{"n_layer": 22, "d_model": 192, "n_head": 3, "n_kv_head": 3, "head_dim": 64, "d_mlp": 256, "vocab_size": 2048, "activation": "swiglu", "norm": "rmsnorm", "norm_place": "pre", "norm_eps": 1e-06, "positions": "learned", "qk_norm": false, "attn_scale": 0.125, "bias": "none", "tie_embeddings": false, "parallel_block": false, "init": "uniform", "init_std_qkv": 0.0332, "init_std_o": 0.0, "init_std_up": 0.0332, "init_std_down": 0.0, "optimizer": "muon", "lr": 0.00281, "lr_mult_o": 0.627, "beta1": 0.9, "lr_head": 0.0084, "grad_clip": 2.0, "warmup_steps": 200, "schedule": "cos", "final_lr_fraction": 0.0, "batch_tokens": 65536, "seq_len": 1024, "doc_mask": true, "train_tokens": 483800000, "steps": 7383, "dataset": "wikipedia_en"}
MLP neurons of a small language model. Each row is named by its layer, matrix (gate and up: input weights) and neuron, and shows model dimensions 16-111. Each number is 128 + 24 x the weight over its row's rms, rounded and kept within 0 to 255. Numbers have three digits each. A neuron's up and down rows have the sign that makes its largest values positive.
A block is one neuron, or neurons of one layer that tend to fire together. Before each block is what it responds to, as a language model described it from the Wikipedia text at the highest values.

Responds to: Sentence-ending punctuation. Periods closing long declarative sentences in Wikipedia prose (e.g. "…improved network quality." "…from the team."), plus the " (" opening birth years after names or titles in biography entries.
L3.gate31:117140094132106127150196137142114096176123168142140147090093123138132096134130131138141163092146130117073135135103094125109101129108151151125108199139156137160126087070127149117143152111118154125148110134133132112067128155153122127118101145125143130108132109094129106168154095112148137126
L3.up31:101107096113105122149135147115111111194122130152101175113120139142134093128109123117093151088141141143106115152130111127134129114144186165136122153121106105147142125135122125115153126118134174116112124104146155113097142203115080163112182132137096109082128134116129127136088133127113117120
L3.gate121:097128103139140160109152136130178147154108129118157135146152147155156144128164109156084138156172093125111165100100089149161095124101127131109159130149119112182092154124119128137145135124162093145130118151107134101124087113138144117096145173168154104144177118095124107137115087122085098108
L3.up121:152133098153089134109107145124158157086132126138162186080160085096122103127145076147128149139132126162157150123121132132130125137098072125099130144155118129117098126107143140136118147088100130171117134118117143124144066109122091125111140144130107116155154132127134091086118117175128129106
L3.gate155:117140069136118094131169145105118125145116109154135169068139162141132142122169113098128146122123150147135116069075089123105146174152128143101115128110109122129080121125117130111149121130109097137117145156095103140139096110090097112117084106105170128106145085106136146144163123138120146071
L3.up155:159117145116161169089139128154112113178134135074138118124132072144130125125102123101133102133143110146104180117157115117113082084162139144192156143101110105100140137173102067135109114093149135124121095087152115111096162126148167117137139118130188130113130166116159128144122106148131129108
L3.gate201:108144109156078158140124172114146142128133117091174179135130075134105102147127119094163135101117092164144126145111093105140162142122129096119125148105118088138098168138125166123144124131124124140146127145150116137162134105151117114132074134129119089136136096117105126181153129113126139125
L3.up201:110120102145067151118162142148103086158151124114174159123140130107123110170086104132116139126130102104121138121101128132149127139125110114107173126125100084117134140172136135106158103118138119128151119112153107155140141113146113105104092143117088093151084067103163135179124117139134121128

Responds to: Field and heading names. Label or section-heading words in Wikipedia infoboxes, tables and headers, often mid-word: Position, Total, Title, Education, "==" openers; sometimes "influenced", "students".
L4.gate136:113126161126117098161156157130143132095160146107102145172137109124090107142143167146140130154162136125112130100133109109152111115121140133148112127172132085113119091106159109121136094168104115129130158097116142134147140148150092111146102124065181140137160113111144122116197101164117096140
L4.up136:127143133103103111155097155137145124125133144117097121173137155141114110100137144112107096107144154127093125081141145115121137131151145160124129075143107158127116088154131092117104161112074138110091134165138140117125138101134088136168107110125125146082117143123138136083170123152148146149

Responds to: Infobox field-name completions. The end of a field label in Wikipedia infobox lists or tables, just before a colon or pipe, such as Webs-ite, L-anguage, P-osition, Total.
L11.gate9:109144119151113114139136120154102110113112149128098143083184123133153129123113083154104086092144126138110150134160112145097165136107168140109124137143126113072123101148108116154183141122132172149116128101092140068159120122094123110129114172118115138134053143120080140147160114162127046131
L11.up9:132114178133152120176110123119126118163126151127113142125175144138152144123138162102119127121127155147170130123105107158103123112116165177127123093140156160149136104107119129133165155118104169174118160129123128108135086138132127135140136127154124181163147085162129133114147080115137139140
L11.gate45:119157145105117111127133161181183131103133123138151158084119104098093133124124173133110147143135131071120127124110129079115116123128081117158126093135153122145179096140173119131101137133129156138119088111115124092091091154133140169116145146166134187193118117142139131110193098133125127111
L11.up45:160162135135112121135119140151108158142111122137107120174134139163116145116125120104085126149131157109139144145117123128112121135118128147091147156113118130088098092106146127137106142140094203125114121142146126103157083106135139175088114116093138123121155127121096120091138119129123130169
L11.gate92:121133133141177128125127155110124130100139169143142099145146145089163139138098124152105150098085124140117111151134102146145110105106105127146106126168173102123157086127183146139146103118069120106160125125112168109087116104112103145122132127141120151144171110106151129133119143151129096161
L11.up92:157159110126144094111128117125116138109153131151122134148169101121110119129121088162131111132124130112123117132119123115127149106157155136132103056189118115117197123119134113138153088106151097101153091134139159095100107123117110144156082104110121157155116099148148099122151147118162122093
L11.gate120:085159168127129107146086127112082154115114089133132151143125153083136145118061146150113128102100108120109159087167158105128117113131154104150091107132108123126160095164151120151119093069154150124135145108137128137121131136137136148130130089123161135106140115167154093130147122128116118118
L11.up120:120136188130110174138122139171120151136117103122094068115127116092153115142083075151094143145144127101145145182102135123135135115149131110175048147109122152145105111155154146162081146112140173149159122109115108125077125086116141123152098113111113101135127157162145098129142092145132102130
L11.gate139:142112130092125118157162187097115151112111123116145152151096101125117128176082134093105147079123111108056158135120119145134156150124106132119101114136162121116142103085162145150152148134061092161111148108107137105147133153106135119107112084124137137141122118090124157108139178139125126157
L11.up139:125136135116131087115158137096102136106113141171137105116114147111111143147062144170096097122104134083114155128141112125139131117114162168126129124122153143152135096122144128135142112089117101152141166099103122144141114158110144095175138130112108155158125140113110128093124134109162131152
L11.gate146:166145144122120151057161114142107127079124113119119118149135104122108173124088148115135105124124123090170114086129126112101137151176108151133171105113150147136091124113157149139090143124171133106140108097146105145127142132107113136119088156097140113141129160106152144116137104065095097128
L11.up146:161136095125100125098127152120131087139102124076095137169134089123097178094131140107107126169156091152152121103151135130121140130150164168166130154099150143128117129136117143140123136124171151132144126153131112116102163108092125130159106145086128145116171173100144135152122145130094112142
L11.gate147:120098111102112103161111135151098123123136149153164126133119144131133136155100151106145157123095133126079057140164175110135166134099118138120121091169112134075128133132119117116127176166108144121147182126127160148143156174120111142121128097121100130117164131081127127123181170134160115122
L11.up147:110131119124153142143063123150118125139171118175125122156134148102117128128109145105122149093124127141098133148133127120130112140119123136099136121158157074137128132098099090113119109151117130143107170124136139141101082096103149117144153095136108171078140123086125130137143154129135165127
L11.gate150:137164098114113112097138111140147147151136146136107155167110129125096160133115112129160129129104113116123090096158126143106138129156143135157062102145095094160160199136148122125137103132126134138109125128150098139146134167134122113176141122084134143076135112116142118140141163145145111149
L11.up150:158117120135112131125113104148091168155165105092150101166074130113164127129117131141127181107127127152159137135147152098148125140164164127158133136147147124145158149153192117143148136115109132121149124127102114142133115106084138166148115134100100159097094105091116096075123129125122103138
L11.gate160:130153115143129144140156122128136125169174128088106101147118150113139084062121161095138119144124107104093123138120109121114144130157115139120118083126166169146158136132156157153136115148144129128125087138132107103095131163110130167132152135148114133134095114141143122163094129131131110108
L11.up160:130131103121151129127123123116156092129169110123108150101177159108146107120146112133101108103145132119141118153082149156090159134105119102124092108127093120121137147156199141084140123114126088107052106086166140132121117151087113115105130103122131104135151136138111129124128144123094119137
L11.gate179:134174108113150152140097126150095142100143119152140207124131097140117132098141113115166122160153180143073095088114139098110154159160155130144118174087117137137172124137175156129130153153103138140106123127131167126093143131156097171101168087092130131108125145151143133116124145096124136159
L11.up179:148150112099131167127124094143088143101114102141155089121145138104115128151074107110117143190120086109126098139173152099084112105162137140135110132135139099131143136121136126172136162150101117154123151092125171118117145156108103160115174122099111108118127150162170155160095137085136123119
L11.gate196:135125109116162100132110101170132133045104139104109129121124157111151159125065146099102163127123148098062140109133105152110146139175137137123132140150139137128142123119149134178121125157147161134129119131152124121106098161084141145124145100139114107128125154122143093156142142104134164127
L11.up196:123116132098156122090133166118133166076092133140137124125095157071167146129092166105110133139118114107118130108138161148143100109110162148138123122151109157146153068131094147123124121082100169149112155158114132117124129129111142124120075125108134100129138147113174144151138133124156159147
L11.gate199:113120165105173094142130115112116104102119125116124130135189147098146103128098131114059144074126112146137175146103136109102138167116121176129142122142167113136122100116122097122131112152130110147134137089141146128107148111137147155130158102123128108174109140116109103134131074146160130093
L11.up199:134116144090126083123104125165115125160100140089114137155116149085131122124127089125132114082141100136103158172137150157122127152150105114123104180160162135161099135138129109141124151136121123168192154147131132123148142101135117111104147119131124106150186078124141151141110085114101106114
L11.gate213:099123148101125127137155116138115079134118115143124213106089162115128131095107159120155134139159119056077111146106108117090112145143120116163089124151130122161163104128153110115104170119153126128123125155156153113089128117104133136096129165120113172085125146110123134141105135133144147124
L11.up213:125143124103094088165122166128134106127153105174141197136114133087104130091122151131124157098137120090136135092143151104147148133098122105157109123123098128065179143177143113108119096133107120125134142129117092111089159105119114129099148154128119110101154139128140180125117108145147140135
L11.gate214:138086174097108121128109133139118145134154127143155109144124118117098122095108135148141125053117142082125148139077151135114115104086121110124093092131186148151147139073106146172101142160121122154098135085116146108143089160139150140129107132103162178148106126147132107091130144150122137103
L11.up214:154141123092103111109155129112120118128117118103115118119076134136103098112125156098130163086124129144115154130153120142129124134157120148109146099124147127143151163106075113154095131110123100155136127108105169174116154137131167096139101153044131154139136128144143114155097112142133120141
L11.gate218:106141135149137109126102110138130126120124129134138111159116126106111180147058185129106137107126155080108140130119121138130114131076105132086122152133148147124180114155176138170142108090098096157114115158117156126139166162108125144126111106157153152131108067116072139161160152117129150108
L11.up218:140177090159133082146129153110142124131159084102129099141112153112116102152107097141103170114214149118129131157101137137140134136177089134118099138136124137098167114113165143146116121146138155145163138127133105097161180123152136118127124158095130130120129095151111115127144158113161128146
L11.gate250:129111124145142111112122145117090139128127111075141145174133091103109136132116135149090151099113157101086117122107141158174152148078153175105181136121105134125167134124168126171136103158114080106152155148137116144149112132133124139108107123127117168175161129145110130145115147102113145143
L11.up250:142157152102128104120108106141117139122130107128140138110106123117133106175080182163196159149072103133143188143119113121153166155098132108127125118134119104125106105074150094160111125126113144129198171144141133118145121156129106079102120111093147109092139066123137089110103152113158122140

Responds to: Paragraph breaks and "against". Line-break tokens ending a paragraph or following a section heading; also the preposition "against" (fought against, resistance against).
L4.gate193:145096154141090146139132152140117131135158166141111180132091103075131122157149148145133130150137147135161139101139130142135102157155120111133084097111110097146139080158074167103136111105128150108143107150177098100181127119138127089123133142107161159145134111129168138132132108116114152092
L4.up193:175151109160136129105090155097136136124113178120131138125107146151091114133108090103144148089129126103112168105086113088133094141133132088118184145113146132120141111116150168142112088102129115129174089115098116125112144130145150134120111135138148117154153116138097146099105140143144137114

Responds to: Venue and topic head nouns. Nouns that finish a name or mark the topic entity, mostly "Stadium" after a venue name in sports fixture tables, plus "video game", season, team, band, club and "built".
L3.gate9:117159143109113148122119132148113088103155106107089154150120152106124110140111131168148119131090132134079130132109127138124134109131129138109147112153130143150131099129149125175130128152096105172131116101112132133121120114168130118113080127129097129102124100170160071106124126103153135155
L3.up9:153106125101139120149134116101100152198108112138145087134130150104135134131186148172130105110076134158133145147096136161157121128138124166155131146079115153105129182141094132136122116122096141134115155117102115146148105138099125126158123152153137142102134159103104152124108135121117077177
L3.gate37:116145133135137133097153136124142143115143075089134131153125103123135139128097114131137111123076115107109154174135119131141119124126158123151088137121117113146148105097098166115136149133091168113106122096116151133115138145134186161141124124116090158123120150131126117130122130145131086155
L3.up37:143135102132128141128147116083082095147096112113173096119111102131107122114109170146122153097143121125105150136120133115127169114171141127089108107159139111147134172132128106124153094134092103102165135091098126075148132094100142155119143094142100167118163123104154154125096134115088099142
L3.gate72:111144139119154140094098144137124105114163134144114102104132119100099182138102138129155117135135120110081075122104119150123134111096191170110105077151143112139152146114184118131131118137096164131145143106093143104129127172130102142157130124122132132089151129131107128060145117179128093131
L3.up72:091116125106156134137188116111104142126116145120137081155114148148147144108145129099152147111123128173121129106109145127099151108135128116091168114152158150162120153144145157142156100151114151176137156112134135158081171161102141161094118146129139155114157116103105131111088121154143121135
L3.gate195:125102165120113119109089143128167127117159092124117102135086096147129157125102106125095080143157093113100115111126122146130105133113141142156096100083140073136170099133118144133152139154153133183136119129107124145132150139127100133145133144135138144154095150176118150107126175123152133125
L3.up195:131108124129116146089109142153112119108118092153127146150103118124116104129148124116105122170136077167161138162152129172131120122097139159146145146116130152133115138168104119118118123144132115163118114132142102164150152126079139153118153142138128138155123162126114158142131175127153192077

Responds to: Sentence-final periods. Full stops ending a factual sentence in Wikipedia biographies and histories, often before a section break or He/She; occasionally a word start like comp(leted).
L11.gate6:101105096135130153114126135108093137135151115113150172171121118138113151118143175111144162112121146144143113085074104089135138095140126119172120148096134130163109100093126164102116135122095171108134126157099134157141181183088118109130134135128119113124139117101136140137106157143100131125
L11.up6:129153131137128138122168118124160144177094125108110155102170101110155109121143149123149118115124093114134108097091108123162136117138094129139092109148132142114146155155136131134123174115133108144139133123148098148096142129106066160113114204123148113161104138165107140121147133114138173114
L11.gate12:135113120119137106137121148142128160096099168156153144139102114162123147108155167116120138078161099143151131129097132074151149126146132123161151067093142101132142143163165139078172120120092093142121112148102137175128163101127114142114133112158105103136134099106129124110147146138102148081
L11.up12:135141128149127120146104134149103122108132122161177131141132146106136108120143130180143176078151135177143147103145143103127122129151115139170156132124153126124125125156119077142147149125110097119127120171120167127141105148143168164115140072149122125159113132115157182130131127191125111140
L11.gate17:159121118115126109144127133181113137148130110167082125130129124187132158119127161132099130117149155086143126132107144134168127120126112148134174137122161147134101164107115081144136153111093173102108119106137128138118103070126159118107148135124084152108156118158175123132145124119127107144
L11.up17:119163124121090116154126141111090142173150146169127174127120123157103130095127106107169074178118135116110115147114163131153173115092153111108125174129146145118114111123165094116117132123130180167146145093124102152109132156132135143149156143072094149074103127111117170100150115160130120131
L11.gate46:122127137114135145100152098150087116105116127152121094131077124130139146132079136111079119126165117075109106128107157068119150135142075105157151126112151133121130146123164134070139143148141112103129141130107137149121141095126111138114142131127095127154134159109139119122153100083129077106
L11.up46:102113091142154143121141112140091102161151132158112130125122159139123182128121153103106129121124126124158103126133160118132090153112162147146167119154148114112053172117122111057119139187132154116144130185116081117127104092113121148133107106114103122124132130099123119146124133127144115129
L11.gate50:131134139095104126092133158112179163123111142121133161124106112130135106146130092103128142158160090104118151148131137115132141175107113120143128131122102107116129121177196102123175124131086141122161111146145138142135153142130172137083111171108133081077163130089129079123129115109113146150
L11.up50:145096139108137147148183143127119108140166142122133115153091122124152110118120129119113134075155096169133104107117130098133159124162151113124172134132105103130130160141127150141157120125077081121114116108164157156156126101159142090095145132153111110163139133116120093157112134141142144132
L11.gate62:134122137103115117158132120138136132137130126121103169137081137100128134132106153109122103150108157086105120117091151064160164146109124130128132121099137137077149111122178123164098102132140087137086136125103110167082156138144138137138147132089152158111125100095112115110103114122142150137
L11.up62:163147088159121147153137133085109136168105111134112146134160136122115137117147101142107103094132138105124138129118166130129163120105128145151119125092115146167099114144132156131090108141118153157123109154120164148109116140164177156091171099143109123115141115109152054118131164120122153090
L11.gate76:152118098115137109122171126137132114134120133124098144109163116139107117114151087105116165111111103097085150133107075143104138082143122146088105089124139128179108137091128154091130151109127155116161098107136141119123125157151108159115080089147120136108159133085154142147123155170113161083
L11.up76:142107123145109113150115154121124151141104137099101142136122155087143132159078120096176060126124149172077114101112162154110118125111136123105146160100171129078098139109134122143159093158146112103120176128141103127133111089115131104111141158126108121097144165140083152122138148178090133104
L11.gate77:139156127122132155123150114135169101118125126105098130148143113128111124134150134138155134108163103149144170119166163098134124178119155161147144085136106098160135124133175144132122173132129074136136111136150159144115117168103129138097168108123116114103153111117132063108130082103105138134
L11.up77:092148119116110160114132086137182152064072168146136111132121090164138115096114164130122139148113121137094121113160156097139140073123139123171137084154171101135120116107134116127147095138102163148142139149098116113095085126117088158154153111134105138121122166145150123111133129159123102104
L11.gate106:109139103135113140132152174132109137139170114125153196153125117139111076156126114130129133098139117170164113128111084136153148148130151112079134171128155146146097133114089169114150090133136127121122151169138133180123124153112118117149098149125121107146133094093150111138127154144135179106
L11.up106:118126128142105141127137167110146119115114137124165102129111109143143127159149139131110142128103126180141132145090114094128136148110141107117148145117111108122151113128074130130145061124137106133125135144136094156108157123118123114115107131129163123098117106122147129189137102166110150105
L11.gate108:101102158124131155153158130094160103147078156160088107168126139133142133130167152135108140127144130099148148132172141076162086128134126154173167086082202094102120148175114121059133100124086130121126146147116153176111140107144117126099144141120148137102150128121173118162163138177069169114
L11.up108:138112084167140143122180176093100198130138144139126135144148158109107126138191145141149094121146132130154114119104104112174124157143153112108142155120158127174107138145139091108128084092138138130131108122145103146127112119134133108139183107104144113106173143115130093147138148172107166115
L11.gate118:117139139155159166142099163134110129130105169090133132091089095167130138141115137124150121130173122099088135093155130156136131120188116162105104116127140120108138127129120100110125136122115093144153110134169158122129115122135116167156140122151141136133118154122188153116116148110133139098
L11.up118:125118129101113125118137131131115111136171161122146151149096122189171105105142091095119167129153112106124127152145106139158114145104087159121124106140163151124136109119120142114107147183080098137134090123148176146103124176084139111136138114169122102107110141131085152125113137092130153127
L11.gate154:111152138111192127087126125156124147138184104129146105156109114156118147123121159126157120180149139098141141138145140109159096086141130107132116101128098136102107145090131126097134094129141173161129138118153130142100097138137124171180166128129126125123077148151146119109152137163117098183
L11.up154:122093139146129121113161123128118107122141094151105154145116076120145124147099117140139162150130136113144140115116105194110133162149117132164109152157092120145134164139156089117108119091157105143123107142150173142152136141098085120112109112148117119076162169106141087134102134125093119115
L11.gate198:088125143143102110125119136127142133104132166123136127113136095141185130116155087088122135155096099152087121112123102147133123111118122093187098144132142135128129135122109119172134124131176136145146118149112152112133145159136094136131127124077112150147138171107128130119095156123139146140
L11.up198:116110138143088141115146115114124173139137101138121121176140125097179146162096149129125126124160118125139126153143155112141125114080119149148110052118101095130149143109175175128146123150151075131088118133144116166090087136129140105109147139126132123114141064123098067141113126146138073149
L11.gate232:093103107138132141099127104084107115111157113154087137107129166108149160154118123155088124125143127110137139122141123161113112128142156156139112126158113106118107110105114118087086152126133127134131148141157141107104106114178118074093146144118097165121119112148139102153114080136099140141
L11.up232:134144131128140151115156112089148156164150107122098135165143167103109152132121114128121141119168109113196145157130073139137160119143139166103170118147108114144103112119118092097114113121107154156144168185135082155107127098151178105113129120142129116098100094096111129137146107130128121129
L11.gate248:150160076137152158126094109149125146113179155122105104131100157094112156118082096105131120101110194090114178115156114099189120102176151129094137094134134169173103167130118136093112114163164151131146123095124118125101097112120154109136106107085089069153121172157155116092136107141147130130
L11.up248:093140050163161147137088126135157083121125113136132128104152144139148155094094128125127172108121144123124104136104186142084127132125125143082163114157146135145098106120139116080120103102160148143140132087097148150094095101106120138111062124139158101127106172125093155133140083136097115153
L11.gate252:168134095095152156107132153115112110143144155110119135144084109131113163143117152115140131160138144120157100125048117146139159111116139160156156127134141163147070132103156101081147127152125121142158138171115112108093142103088099122147137124113134144119117153117151125144131190133099168085
L11.up252:121120133100129127138122105131139128135102133133129134160126105143127154116128121061152136146140107152146131148083131103122128126154115136075154112155118113109127098167116137120140143155118099109137151198116110160164109113122137119097101105113094128162134073097162147152158097114119104116